python train.py --n_layer=15 --d_model=768 --n_head=12 --n_kv_head=12 --head_dim=64 --d_mlp=1536 --vocab_size=16384 --activation="swiglu" --norm="rmsnorm" --norm_place="out" --norm_eps=1e-05 --positions="rope" --rope_base=58100.0 --rope_fraction=0.25 --qk_norm=true --attn_scale=0.125 --bias="none" --tie_embeddings=false --parallel_block=false --init="uniform" --init_std_qkv=0.0152 --init_std_o=0.00277 --init_std_up=0.0152 --init_std_down=0.00196 --optimizer="muon_variant" --lr=0.0155 --lr_mult_o=4.0 --lr_mult_down=2.0 --beta1=0.95 --lr_head=0.00717 --warmup_steps=0 --schedule="wsd" --decay_fraction=0.906 --decay_shape="linear" --final_lr_fraction=0.02 --batch_tokens=262144 --seq_len=512 --doc_mask=false --train_tokens=1091000000 --steps=4162 --dataset="wikipedia_en"
MLP neurons of a small language model. Each row is named by its layer, matrix (gate and up: input weights; down: output weights) and neuron, and shows model dimensions 208-271. Each number is 50 + 15 x the weight over its row's rms, rounded and kept within 0 to 99. A neuron's up and down rows have the sign that makes its largest values positive.
After each neuron's rows, "fires before" lists the tokens most often just after its 100 highest values on Wikipedia text that the model never trained on.

L7.gate465:54 69 56 35 50 43 36 58 48 11 56 26 66 44 53 54 57 54 34 76 35 71 58 18 41 45 41 94 47 69 51 39 46 39 55 69 50 57 50 47 55 33 35 32 45 61 71 61 48 47 56 51 68 57 67 59 46 29 31 73 42 95 60 42
L7.up465:51 45 57 58 53 72 68 14 36 65 71 31 70 67 58 24 72 47 51 42 40 69 43 51 28 56 35 38 21 27 37 26 46 64 46 49 46 53 31 55 73 49 43 57 35 68 55 64 68 62 30 45 36 68 76 52 44 44 44 50 29 44 23 63
L7.down465:40 77 55 41 45 53 58 37 63 50 47 52 61 36 41 41 64 61 43 37 86 37 67 52 47 64 43 32 81 35 41 54 56 48 46 60 55 42 51 15 57 38 44 53 33 70 56 30 60 54 46 63 71 27 47 45 69 53 36 50 59 68 68 31
fires before: " ", "2", ":", " |", "1"

L7.gate978:24 89 61 55 35 67 70 37 47 63 35 62 35 47 48 50 65 41 19 67 39 42 38 54 58 22 67 33 30 41 51 47 59 47 63 86 39 57 59 68 41 63 28 50 45 56 50 45 64 19 40 44 33 47 32 41 49 36 30 50 52 42 89 35
L7.up978:57 44 49 40 76 75 45 25 51 55 60 49 48 46 56 53 58 53 35 47 26 46 46 50 55 49 55 37 21 43 54 22 46 68 55 52 65 37 65 70 73 33 64 77 40 55 55 36 26 43 47 47 29 45 54 16 68 34 47 68 46 63 47 45
L7.down978:74 42 34 84 31 48 51 25 23 34 51 63 46 46 41 37 27 58 39 41 56 35 55 32 56 39 59 33 33 75 61 69 38 75 54 68 46 49 42 72 71 69 61 47 52 37 40 81 25 44 48 24 55 64 43 86 49 36 58 58 46 18 28 44
fires before: " |", ";", "3", " |\n", ".", "7"

L2.gate723:52 29 40 48 72 64 24 45 45 62 28 44 16 58 50 23 36 40 65 71 51 55 37 68 67 47 70 45 31 40 50 60 59 78 36 33 51 60 33 85 37 34 29 40 89 72 48 64 38 38 60 32 61 63 48 70 39 60 49 31 51 57 36 30
L2.up723:39 42 63 81 74 45 52 60 47 48 12 47 28 69 25 00 61 33 47 49 52 58 95 57 31 49 54 44 38 57 29 65 65 43 34 39 43 35 77 60 33 49 36 77 60 47 67 44 41 63 37 45 28 83 63 47 42 83 43 48 36 59 45 47
L2.down723:66 53 53 57 64 71 49 44 55 64 22 65 66 55 30 32 35 30 49 60 42 76 49 31 57 58 49 47 65 17 13 73 78 64 35 46 36 80 44 56 49 25 55 67 30 53 70 68 52 69 44 38 53 85 49 37 62 42 57 23 10 77 69 74
fires before: " ", " \"", "1", " M"

L2.gate694:40 65 64 61 55 40 43 31 57 52 24 55 80 24 61 29 36 69 35 33 31 57 39 42 21 53 49 51 51 49 47 30 38 46 31 54 38 49 87 54 50 82 40 59 43 32 58 18 56 55 24 57 51 26 35 47 46 38 56 34 55 58 48 43
L2.up694:30 49 43 54 60 39 47 66 47 19 97 70 32 58 50 58 59 42 54 34 34 24 62 59 44 71 54 37 63 51 43 44 23 24 28 59 52 44 50 38 58 68 41 33 56 54 23 72 47 53 20 66 46 79 58 83 54 38 51 49 70 68 54 67
L2.down694:65 42 37 56 58 68 59 59 36 48 47 64 56 63 49 62 46 57 26 43 54 55 65 41 45 85 51 21 31 41 29 77 38 55 50 35 50 42 66 61 26 65 59 38 49 59 39 65 46 45 54 65 51 42 51 73 52 41 70 36 73 46 67 39
fires before: " |", ".", "3", "5", "8"

L5.gate59:38 70 46 67 50 28 37 46 64 52 23 70 43 49 46 23 36 46 48 80 58 58 51 38 40 83 56 66 55 57 70 31 56 84 36 55 57 34 89 61 28 32 54 42 35 75 49 58 57 49 45 44 65 56 66 49 38 35 54 23 33 50 41 75
L5.up59:44 73 67 42 48 41 38 38 75 36 58 26 51 54 44 24 19 54 18 74 51 49 70 56 47 42 75 51 43 48 14 34 48 67 57 24 48 35 46 59 56 30 41 53 56 37 54 66 45 34 48 45 44 83 48 53 34 73 85 34 58 33 55 38
L5.down59:55 55 69 45 36 90 20 64 53 42 48 59 51 62 60 18 42 39 48 51 53 55 40 74 37 51 29 50 57 43 39 54 63 59 39 56 50 56 47 64 49 39 91 48 41 55 48 67 57 52 48 82 61 43 64 63 72 37 72 31 57 47 68 64
fires before: " "

L10.gate441:61 50 47 64 78 68 52 43 50 60 66 31 51 53 52 76 50 38 66 55 71 73 55 40 37 62 19 49 50 39 54 26 66 50 57 49 62 63 50 34 50 57 61 55 59 56 25 59 37 53 60 31 21 38 44 44 53 49 25 49 42 38 55 73
L10.up441:57 54 44 54 69 68 64 30 32 76 44 27 69 35 62 60 35 70 44 56 17 49 48 81 28 66 73 34 38 78 45 54 48 70 60 71 67 40 42 55 56 32 31 51 84 36 33 77 47 62 73 65 40 61 47 42 51 76 37 52 67 59 57 62
L10.down441:67 38 44 45 62 45 77 61 34 75 65 60 51 35 37 50 55 32 56 56 44 70 35 60 46 32 49 61 32 49 30 71 38 45 37 76 42 22 67 52 38 29 37 18 62 47 48 49 28 40 55 50 36 28 67 44 51 27 54 27 60 71 41 79
fires before: "5", "6", "2", "4", "3", "7"

L10.gate1169:65 70 65 37 54 66 53 69 56 35 54 26 50 73 32 57 80 38 48 66 41 56 18 60 64 36 50 65 45 64 55 78 64 48 26 48 56 52 59 48 41 62 30 50 50 81 39 41 44 58 51 53 54 67 39 42 57 44 22 51 64 38 52 49
L10.up1169:72 53 66 53 57 77 52 66 71 27 53 49 54 63 37 55 82 31 73 44 27 66 35 70 55 34 47 63 49 50 55 88 63 55 23 43 35 52 61 30 44 52 31 59 56 79 33 34 66 60 52 41 59 62 52 48 46 29 12 54 72 48 37 58
L10.down1169:83 34 47 43 36 55 49 64 67 33 91 58 99 50 64 81 60 25 45 52 60 64 65 51 58 51 45 36 52 77 37 52 50 38 43 50 68 51 54 46 48 45 34 77 38 72 64 32 66 64 39 25 61 47 19 69 62 09 34 36 50 40 63 48
fires before: " ", ",", " Day", "\n"

L7.gate206:78 48 34 36 55 41 40 36 44 46 54 36 53 83 50 51 45 50 60 39 53 53 59 27 51 56 57 51 24 53 27 69 52 39 33 40 38 51 33 62 46 68 51 23 19 36 75 50 63 77 52 54 79 59 54 42 43 61 26 61 23 42 39 36
L7.up206:68 59 47 56 23 55 40 18 64 56 61 41 55 60 42 34 34 39 33 37 45 55 32 42 36 45 65 46 11 52 76 70 49 63 71 42 55 55 15 87 59 51 68 36 31 49 82 31 63 34 43 43 41 52 57 62 30 82 50 37 33 56 41 74
L7.down206:88 48 60 45 62 65 57 35 44 40 51 39 33 40 41 48 55 66 66 50 59 37 65 35 24 83 77 54 42 98 41 69 47 44 33 60 50 60 42 62 52 97 62 49 42 37 78 68 70 32 72 14 54 17 56 67 52 41 57 52 73 72 35 59
fires before: " ", "1", " Western", " March", "2"

L5.gate1297:70 48 46 52 54 66 33 53 42 67 39 41 24 46 52 45 42 77 59 51 59 24 69 67 39 51 45 60 09 47 44 34 67 87 55 48 24 31 55 48 62 59 81 45 58 55 53 73 64 70 51 47 52 08 33 52 58 27 42 43 65 47 82 53
L5.up1297:40 46 31 60 74 59 41 72 42 75 43 38 36 45 60 13 33 30 47 58 41 51 20 39 53 56 28 66 47 38 60 40 46 90 39 51 29 37 39 56 54 56 60 35 46 54 61 58 56 31 71 45 48 49 21 54 62 51 19 45 49 80 62 52
L5.down1297:53 55 33 53 49 45 41 40 51 73 34 50 43 73 46 65 67 63 87 41 65 43 41 29 39 68 77 61 66 52 29 63 46 54 36 51 43 60 44 46 70 20 47 63 50 42 48 55 35 36 41 69 44 46 32 54 65 53 49 52 56 36 40 36
fires before: "1", "2", "7", "8", "5"

L7.gate83:24 48 58 25 55 42 68 58 59 41 23 56 31 65 38 14 50 46 44 53 48 56 40 36 12 52 43 53 49 55 47 48 54 51 57 46 31 54 78 43 57 58 38 52 35 58 43 62 43 47 68 54 58 33 46 17 57 75 35 74 69 57 65 58
L7.up83:52 80 51 29 46 55 35 57 53 51 40 39 32 56 35 43 49 46 41 48 80 52 58 54 59 32 66 56 40 38 69 77 42 57 32 37 62 60 34 74 40 49 41 60 54 53 52 52 62 63 63 50 46 51 40 46 39 79 56 45 50 59 62 42
L7.down83:66 55 53 53 52 55 63 66 59 46 43 68 35 53 33 26 43 57 50 57 92 52 55 53 26 58 27 20 71 46 46 71 41 63 49 59 42 33 60 68 47 50 60 50 56 43 58 33 30 58 44 52 65 34 79 16 68 66 58 54 64 42 55 44
fires before: " ", " school", " School"

L10.gate922:37 62 37 46 51 51 74 47 56 72 53 46 42 40 53 35 64 25 59 65 60 46 63 59 50 69 58 38 79 65 66 44 42 55 17 60 37 59 72 37 73 55 42 52 40 39 50 65 42 85 33 54 51 35 39 39 41 40 34 26 37 38 60 41
L10.up922:66 50 50 63 65 70 51 60 55 42 51 50 62 68 90 41 50 53 54 56 41 67 58 65 65 40 71 72 49 62 58 54 39 56 45 60 88 30 19 78 57 73 53 61 35 58 68 74 60 56 68 21 22 50 36 69 41 33 24 49 51 28 49 47
L10.down922:44 34 81 42 53 72 19 42 43 41 55 52 58 51 47 48 49 69 17 49 67 48 40 55 19 40 33 53 41 17 67 48 73 46 50 46 53 64 34 53 70 49 34 59 56 75 38 78 61 57 48 41 27 21 56 54 75 52 76 30 54 62 60 49
fires before: " ", " the", " addition"

L7.gate1131:71 54 56 38 25 41 63 40 36 17 24 21 69 26 65 34 39 35 40 38 61 56 99 56 41 51 59 75 71 57 54 23 42 39 43 50 46 74 66 54 51 45 64 60 58 54 65 50 72 41 08 47 24 51 59 54 50 41 29 68 78 58 74 62
L7.up1131:53 45 47 28 36 46 48 65 59 38 72 67 46 68 53 40 47 48 34 39 41 64 33 27 52 46 10 49 59 40 37 25 39 39 45 57 54 46 40 55 35 63 57 29 66 40 44 32 46 82 03 24 25 53 23 40 64 30 45 45 60 53 41 64
L7.down1131:64 50 41 58 36 76 56 29 75 44 29 57 29 45 63 52 35 55 26 30 60 37 30 48 48 52 32 31 68 69 26 72 41 41 65 49 65 45 65 38 34 26 43 47 22 67 36 48 51 70 30 33 28 63 67 51 56 51 18 44 55 91 90 25
fires before: " ", " the", "."

L7.gate1228:15 74 32 65 36 84 52 66 74 33 47 51 28 39 45 14 45 61 65 83 26 64 38 73 38 41 53 54 54 38 48 31 76 44 50 69 39 36 74 61 50 70 64 69 38 58 64 49 40 35 49 54 74 56 47 35 36 55 68 42 50 76 54 22
L7.up1228:46 64 54 36 55 47 39 76 75 39 65 49 44 50 45 46 40 54 79 72 31 78 59 44 54 49 29 62 65 47 47 36 35 36 72 55 47 60 73 42 58 39 92 44 51 28 52 39 46 41 61 56 58 54 34 45 53 17 50 54 37 58 51 49
L7.down1228:53 52 57 67 68 48 48 55 36 32 51 38 55 36 54 26 61 37 53 73 20 62 49 49 52 64 57 33 47 45 62 55 52 54 55 45 70 46 72 55 38 35 65 48 38 73 56 43 77 71 24 24 37 79 53 29 64 61 42 49 51 55 72 47
fires before: "1", "0", "5", "2", "7", "9"

L10.gate1333:50 71 28 44 60 59 50 56 84 46 38 55 48 53 39 39 67 44 75 32 66 78 72 60 54 80 42 24 56 52 50 63 39 48 50 61 54 54 73 77 44 52 76 61 52 44 98 59 28 59 54 42 41 36 61 52 60 62 55 53 61 56 67 64
L10.up1333:65 62 60 55 25 35 41 50 72 68 43 41 58 57 69 47 39 41 50 59 43 60 46 60 37 35 66 44 48 64 36 45 36 45 43 76 52 32 53 39 45 50 44 51 48 24 47 44 64 38 41 32 33 52 33 64 33 77 44 33 60 40 28 76
L10.down1333:60 52 64 55 47 51 65 49 71 49 20 60 42 37 53 33 25 57 52 54 51 37 48 52 62 34 38 59 36 33 27 51 44 60 46 62 56 67 90 52 49 56 66 46 45 09 71 38 53 71 32 43 55 43 74 46 59 69 17 58 40 70 45 39
fires before: " ", " −", " a", " number"

L2.gate836:53 44 45 46 50 87 57 28 42 60 28 34 40 66 69 52 60 58 42 25 75 33 45 52 50 28 48 45 37 58 54 60 48 54 54 73 59 71 54 24 60 51 50 53 64 20 54 55 55 55 40 63 53 35 22 56 45 75 39 49 63 49 73 14
L2.up836:72 10 58 77 46 32 44 52 41 06 52 43 46 64 53 68 52 49 79 32 58 78 38 67 35 57 53 48 49 51 65 50 34 39 68 56 42 30 66 78 60 50 47 54 77 25 72 64 49 42 32 71 62 57 40 55 40 28 46 29 63 40 47 30
L2.down836:42 58 23 67 15 51 42 53 75 37 64 37 34 49 66 52 75 43 40 62 53 60 30 62 52 47 48 66 40 71 55 81 48 57 42 29 70 58 55 76 50 61 73 86 50 28 53 74 12 58 55 46 60 33 51 57 30 58 33 53 57 47 27 49
fires before: "0", "1", "8", "6", "4", "3"

L5.gate124:45 71 68 64 33 37 50 35 31 64 34 70 57 49 48 50 47 26 39 37 40 29 33 49 76 47 44 42 32 79 52 41 61 53 38 70 55 25 29 40 36 45 71 38 29 41 67 58 55 52 54 41 47 16 40 46 60 57 44 68 22 42 53 81
L5.up124:57 29 54 51 60 38 44 27 87 38 54 60 64 63 58 76 67 57 39 22 33 45 87 40 54 63 68 42 54 52 56 33 54 59 48 57 52 35 66 62 56 57 44 56 63 56 59 63 63 79 39 61 39 27 23 51 54 63 63 55 65 41 75 65
L5.down124:55 69 74 74 52 38 53 40 64 65 61 28 57 68 54 42 30 69 45 43 55 38 43 49 54 61 64 35 66 65 70 52 58 69 54 68 48 55 37 65 70 33 50 35 56 59 50 67 47 57 36 50 43 64 49 52 33 99 21 22 29 54 51 49
fires before: " |", "N", " |\n", "ur", "ag"

L2.gate899:67 48 65 54 80 53 71 48 51 57 58 53 41 42 58 73 63 32 59 47 53 45 50 47 74 59 51 47 39 68 62 50 52 62 54 48 41 59 32 68 53 49 66 47 45 34 51 44 65 44 75 59 26 60 42 48 15 43 47 18 49 41 46 49
L2.up899:39 57 30 80 58 62 55 31 69 90 46 54 54 50 86 32 44 56 57 59 39 34 51 54 40 48 40 51 32 62 48 50 40 53 70 62 34 43 34 53 44 48 49 49 41 83 42 56 38 45 36 69 67 55 71 47 50 31 39 29 54 61 53 42
L2.down899:56 38 42 51 46 62 44 43 39 69 22 25 71 53 53 53 79 35 57 42 49 53 62 61 55 41 69 39 86 49 39 60 47 39 36 45 43 57 34 25 54 64 52 46 57 71 46 56 48 55 36 47 73 37 67 56 63 56 19 26 56 52 40 64
fires before: "0", "7", "8", "5"

L2.gate405:40 53 55 52 45 35 28 59 53 60 41 36 32 55 67 15 51 48 36 52 77 74 66 50 64 46 02 50 40 53 51 21 29 37 58 65 28 64 59 34 48 29 66 40 48 54 30 49 65 73 35 28 54 78 52 41 39 67 55 17 42 40 40 40
L2.up405:44 40 49 73 55 39 38 50 58 81 36 53 51 24 63 17 55 78 30 48 46 27 54 63 52 55 48 33 60 37 51 39 54 25 80 47 37 68 60 53 55 54 53 44 48 46 60 63 31 29 46 26 36 46 54 61 23 47 71 26 48 48 66 40
L2.down405:51 36 61 57 75 56 15 53 58 47 42 46 64 46 61 52 39 38 49 42 53 35 48 64 87 36 50 57 32 43 39 51 31 60 57 54 41 28 44 35 29 32 53 70 36 62 43 52 68 60 50 52 42 65 45 32 55 43 58 39 45 19 50 71
fires before: " ", " by", " in", " of", " to"

L10.gate791:60 70 48 62 76 47 43 69 43 19 51 57 36 38 63 45 53 62 30 64 57 18 48 25 57 40 72 29 43 67 39 41 55 55 39 43 47 60 44 68 38 96 66 33 54 20 77 63 48 28 56 62 75 78 68 52 63 75 45 45 55 65 24 44
L10.up791:57 68 52 64 55 56 39 64 42 27 60 60 24 42 38 52 30 51 74 69 50 48 58 45 60 73 65 60 39 46 41 47 51 70 28 25 57 31 30 49 46 43 54 53 47 67 24 68 55 29 47 30 64 76 59 69 54 38 27 45 50 41 62 56
L10.down791:29 54 61 47 81 50 59 57 66 44 48 58 64 47 42 68 49 36 48 72 73 45 75 48 28 60 37 38 47 50 63 31 47 41 36 29 15 46 57 45 51 71 56 42 66 58 54 79 35 54 43 55 74 51 61 82 64 47 31 53 69 65 62 58
fires before: "1", "2", " "

L7.gate1296:57 72 60 53 46 64 71 58 66 08 47 39 53 34 60 27 69 53 63 63 24 56 30 63 46 34 48 43 85 66 46 53 48 38 51 47 26 46 28 54 58 44 44 28 57 39 43 44 47 47 59 43 46 49 56 46 39 61 52 62 35 44 83 32
L7.up1296:53 52 64 45 63 74 46 60 52 30 41 61 02 65 59 46 63 74 70 57 64 42 67 28 19 37 37 39 44 60 44 40 41 50 39 59 32 53 74 38 57 14 42 45 20 24 68 30 59 49 40 37 58 53 60 46 55 63 42 44 43 31 38 51
L7.down1296:41 89 64 66 42 33 65 41 69 16 46 79 62 11 54 64 45 60 52 48 31 51 53 39 42 78 42 50 52 39 63 44 35 19 53 45 51 39 62 51 41 39 55 63 48 41 59 73 42 61 48 47 58 41 49 48 44 52 61 40 69 74 50 45
fires before: "1", "2", "5", "7", "4"

L10.gate985:69 32 62 56 70 29 44 24 17 68 56 78 35 22 65 18 69 59 64 45 33 45 57 30 68 68 57 59 40 76 47 42 22 63 52 64 49 54 50 53 27 39 47 65 72 43 50 32 51 47 62 64 43 83 38 35 31 30 54 47 41 43 67 59
L10.up985:59 20 82 45 62 52 66 58 33 27 60 39 47 37 59 36 63 47 67 66 53 26 47 34 43 61 66 42 20 77 57 46 53 40 62 65 54 41 47 36 56 82 19 69 39 53 72 59 55 52 37 51 67 22 53 79 43 51 44 29 49 30 62 46
L10.down985:40 60 19 63 28 31 52 50 42 60 57 44 61 41 31 58 65 32 51 51 53 34 39 31 56 67 47 32 65 35 25 69 74 63 24 62 51 89 61 44 30 77 59 62 87 09 41 37 26 41 88 26 70 53 59 54 50 45 53 61 44 52 45 52
fires before: "0", "4", "8", "2", "9", "3"

L10.gate536:57 68 56 51 44 30 51 53 46 44 32 46 42 63 59 52 33 60 58 52 69 50 47 42 27 65 68 46 45 21 47 57 99 28 60 62 43 46 83 66 59 42 51 56 30 62 45 43 60 45 47 55 70 72 62 68 42 67 76 47 55 73 47 68
L10.up536:96 39 46 41 64 32 40 56 43 61 62 49 39 51 35 59 36 37 54 43 44 25 38 60 54 44 91 52 49 33 53 50 65 21 67 61 17 53 50 61 74 25 60 59 51 77 15 42 70 68 26 56 89 57 46 50 40 41 61 66 60 49 42 74
L10.down536:52 40 42 49 39 40 54 63 54 52 37 51 99 29 56 60 43 58 48 46 67 34 67 52 47 52 36 52 48 45 87 73 59 19 51 25 53 28 62 40 44 54 50 38 72 51 72 56 47 49 59 46 76 70 20 39 88 67 41 71 65 67 30 65
fires before: " ", "1", ",", "2"

L10.gate553:46 53 45 29 29 66 51 34 28 36 62 50 76 59 73 53 40 47 44 42 53 61 57 35 41 76 47 55 34 64 39 50 56 47 14 47 54 52 57 55 33 55 34 41 43 70 60 62 56 61 51 50 66 49 72 35 54 58 76 52 60 40 62 62
L10.up553:70 41 56 43 35 62 44 42 67 67 42 54 44 50 27 40 41 54 66 31 53 37 67 45 45 54 46 47 39 55 52 11 74 38 30 43 35 46 70 66 59 31 61 71 30 50 13 54 53 65 41 28 55 55 60 32 39 77 58 30 73 50 66 64
L10.down553:89 15 60 38 42 45 48 65 52 63 53 45 99 43 48 52 18 61 74 59 26 68 51 45 39 57 53 41 59 67 59 49 42 81 53 42 58 56 38 62 56 26 55 60 65 49 63 44 35 87 60 45 58 31 62 23 48 44 69 59 35 53 51 55
fires before: " ", " |", ";", " Total"

L7.gate780:62 36 50 56 83 47 56 68 64 44 69 78 52 64 59 45 26 52 56 25 47 89 67 86 20 39 38 64 26 71 75 53 58 42 46 60 61 49 10 46 49 35 65 64 40 36 32 62 44 41 32 65 27 29 44 20 39 55 65 40 60 53 55 37
L7.up780:45 42 32 44 64 46 69 63 40 44 45 35 94 41 53 52 51 49 67 44 81 75 56 72 52 78 60 50 28 59 81 32 37 32 52 26 52 73 28 61 45 25 53 28 46 69 28 37 31 44 51 59 21 51 67 59 22 56 63 34 85 43 50 57
L7.down780:53 58 32 49 36 59 55 82 47 21 72 40 50 43 59 51 50 57 53 47 36 50 54 39 50 60 50 39 31 55 11 56 16 48 54 48 54 49 51 70 71 62 52 57 47 52 32 18 62 34 65 50 48 82 38 61 78 76 40 69 76 73 40 49
fires before: "1", "2", "8", "4"

L2.gate579:57 23 45 91 31 60 61 51 56 26 58 68 39 40 86 50 64 57 29 70 58 70 52 53 43 50 71 47 55 53 18 55 57 44 19 63 35 55 08 44 54 25 47 55 49 51 61 44 46 53 41 46 43 48 44 67 53 62 55 41 48 58 36 71
L2.up579:45 57 25 48 58 66 64 58 42 30 68 50 58 32 52 76 50 53 43 54 53 61 56 46 39 48 51 40 51 44 62 50 35 49 30 52 41 77 62 52 52 58 56 42 64 45 53 38 54 47 64 30 24 50 64 36 58 50 45 55 35 42 63 43
L2.down579:48 66 51 51 34 20 30 63 65 59 60 85 45 52 51 75 57 33 35 81 14 51 40 66 58 43 59 57 44 64 36 71 35 43 38 32 51 61 47 46 54 73 71 77 66 53 59 36 45 28 24 40 63 65 48 68 17 42 34 63 73 56 79 40
fires before: "2", " |", "1", ".", " votes"

L2.gate693:19 61 46 93 66 57 20 50 73 51 46 71 38 49 45 38 44 42 62 37 37 31 27 58 50 72 60 69 61 76 55 62 52 68 66 71 46 58 67 54 64 37 68 49 60 47 47 72 40 45 52 37 69 51 63 72 39 22 45 45 36 57 55 77
L2.up693:59 44 25 26 68 62 46 29 67 56 23 40 48 37 20 39 37 54 33 26 43 54 44 46 55 47 58 56 25 56 55 50 43 34 61 45 76 63 89 57 55 46 56 54 43 37 66 46 51 54 51 76 68 78 44 45 34 54 46 55 47 75 36 35
L2.down693:54 57 39 58 49 33 52 50 31 45 79 44 56 65 36 48 33 49 56 60 76 64 34 41 65 36 42 62 57 55 50 63 56 65 34 50 31 52 49 83 49 44 50 41 35 60 43 38 44 35 53 63 48 72 72 18 24 43 58 47 57 29 56 62
fires before: " ", "1", "2"

L5.gate409:36 57 67 55 41 55 44 34 71 37 48 39 29 68 46 38 52 24 81 48 49 58 20 49 49 52 36 48 15 31 50 57 59 34 45 53 36 46 31 49 61 32 55 63 51 54 41 44 48 40 58 30 55 55 45 56 62 33 37 55 47 47 37 49
L5.up409:65 76 34 58 51 61 76 35 47 44 35 45 51 54 56 47 68 52 30 68 58 29 39 50 20 82 77 36 35 43 39 50 58 41 60 64 56 59 39 15 70 23 43 27 18 44 47 60 51 56 60 43 57 61 54 58 42 49 35 54 42 55 80 38
L5.down409:51 52 39 50 31 44 48 40 38 29 91 51 24 62 47 64 50 43 54 45 24 36 36 63 27 46 37 39 25 78 64 59 50 77 65 75 20 48 46 48 74 32 91 43 14 20 39 62 58 48 53 45 65 62 69 78 41 49 33 49 24 52 60 62
fires before: ",", " |", ".", "–", ";", " November"

L7.gate1219:66 76 27 75 70 60 39 61 51 67 70 28 53 65 59 48 40 60 37 33 21 67 40 25 09 71 58 58 31 45 31 46 43 45 83 65 42 32 48 39 54 68 40 51 20 63 32 58 66 51 43 75 20 25 42 57 42 28 40 38 58 51 37 30
L7.up1219:44 57 65 36 45 54 44 32 45 40 55 27 45 49 72 18 37 76 48 47 27 64 25 51 43 40 39 61 27 42 38 48 41 50 47 63 71 26 57 49 64 53 35 52 46 64 74 65 53 49 39 72 27 51 42 81 69 77 33 73 47 80 52 55
L7.down1219:37 78 70 88 43 50 32 38 50 67 53 46 54 42 30 50 53 52 38 43 61 64 55 49 48 57 59 48 55 38 75 57 26 61 74 51 53 83 49 51 77 58 50 33 48 71 62 48 60 28 40 57 53 53 22 71 45 35 38 45 36 71 73 26
fires before: ",", ".", ")\n", " |", " and"

L10.gate950:60 64 45 17 81 29 30 62 80 74 44 41 64 40 62 71 75 56 41 66 33 42 45 75 40 37 31 45 50 51 41 77 28 28 58 39 53 57 75 60 51 40 47 56 67 34 42 38 63 55 79 57 41 48 61 51 41 56 39 38 21 39 56 80
L10.up950:36 60 58 25 61 46 28 76 98 56 51 35 61 47 55 66 67 23 55 67 44 55 48 61 45 36 45 43 56 36 42 80 46 43 52 53 62 55 75 65 53 52 68 59 50 37 44 34 56 47 70 22 66 66 44 61 43 80 38 37 27 44 63 60
L10.down950:66 55 18 50 42 40 41 64 66 56 61 43 99 60 43 29 45 53 44 51 82 37 27 33 41 32 42 58 68 53 34 57 44 23 36 44 76 42 40 47 59 21 56 66 20 31 87 59 41 60 55 29 54 41 55 52 53 29 41 20 43 73 43 71
fires before: " "

L10.gate1302:68 73 63 99 35 51 52 41 38 43 62 61 58 65 61 52 53 47 67 34 78 62 45 48 48 52 62 68 12 56 49 27 78 52 21 37 52 57 38 62 25 45 39 57 42 60 46 65 57 60 21 59 40 66 53 44 26 45 52 44 45 38 33 66
L10.up1302:47 40 38 58 31 66 30 44 33 36 26 51 31 42 54 51 65 28 59 33 48 34 73 37 70 34 51 27 19 49 56 48 85 37 33 39 31 61 32 59 29 35 19 42 21 61 63 51 64 44 43 30 68 76 61 60 40 87 40 39 42 74 46 41
L10.down1302:54 50 82 71 52 43 53 57 45 21 62 48 88 38 48 57 57 39 65 20 52 51 68 35 43 51 52 55 40 68 68 38 38 44 39 35 39 32 43 33 17 55 28 35 67 79 79 43 66 31 57 56 37 43 64 58 72 59 46 44 76 52 66 49
fires before: " "

L10.gate719:66 34 37 58 56 36 56 57 68 66 51 55 32 59 64 47 45 36 74 55 42 62 42 62 30 44 50 25 33 73 32 93 48 71 51 39 42 65 61 42 39 32 60 62 56 29 57 53 60 49 38 43 40 43 87 63 49 33 48 41 52 31 45 48
L10.up719:56 48 33 38 60 66 49 31 61 37 55 26 85 50 35 23 58 67 50 49 35 50 45 45 58 50 61 36 46 62 29 39 43 36 67 53 68 78 60 15 48 48 53 31 20 60 41 36 56 39 50 68 10 50 26 53 52 52 58 30 49 45 47 52
L10.down719:33 36 40 37 44 63 48 62 50 71 62 38 31 42 49 50 38 71 36 43 58 39 76 42 42 38 58 59 38 37 24 79 48 36 47 48 47 60 42 38 44 58 43 37 60 43 38 39 38 71 33 52 54 55 51 50 56 62 34 65 51 82 39 89
fires before: "5", "6", "4", "3", "7", "8"

L7.gate809:47 72 58 36 39 37 64 46 51 24 36 44 57 61 31 61 40 37 23 53 74 72 52 51 89 43 59 64 51 67 56 54 28 36 47 35 44 57 72 34 55 48 59 45 61 28 52 71 41 55 61 53 43 68 50 89 59 40 35 64 64 40 43 48
L7.up809:37 52 75 28 68 24 58 52 76 50 29 27 52 46 14 39 59 43 54 63 59 58 25 35 65 36 48 28 63 40 82 37 32 49 35 59 53 38 53 43 72 30 20 78 46 39 43 46 50 75 36 40 37 55 47 73 23 43 40 63 35 65 58 66
L7.down809:37 21 62 46 42 41 31 31 58 52 47 40 59 49 50 43 36 51 42 57 67 55 37 23 96 36 54 54 41 52 58 48 69 69 67 57 56 58 66 48 53 37 49 38 35 82 54 50 60 68 45 50 42 27 51 55 61 62 52 46 53 68 72 81
fires before: " "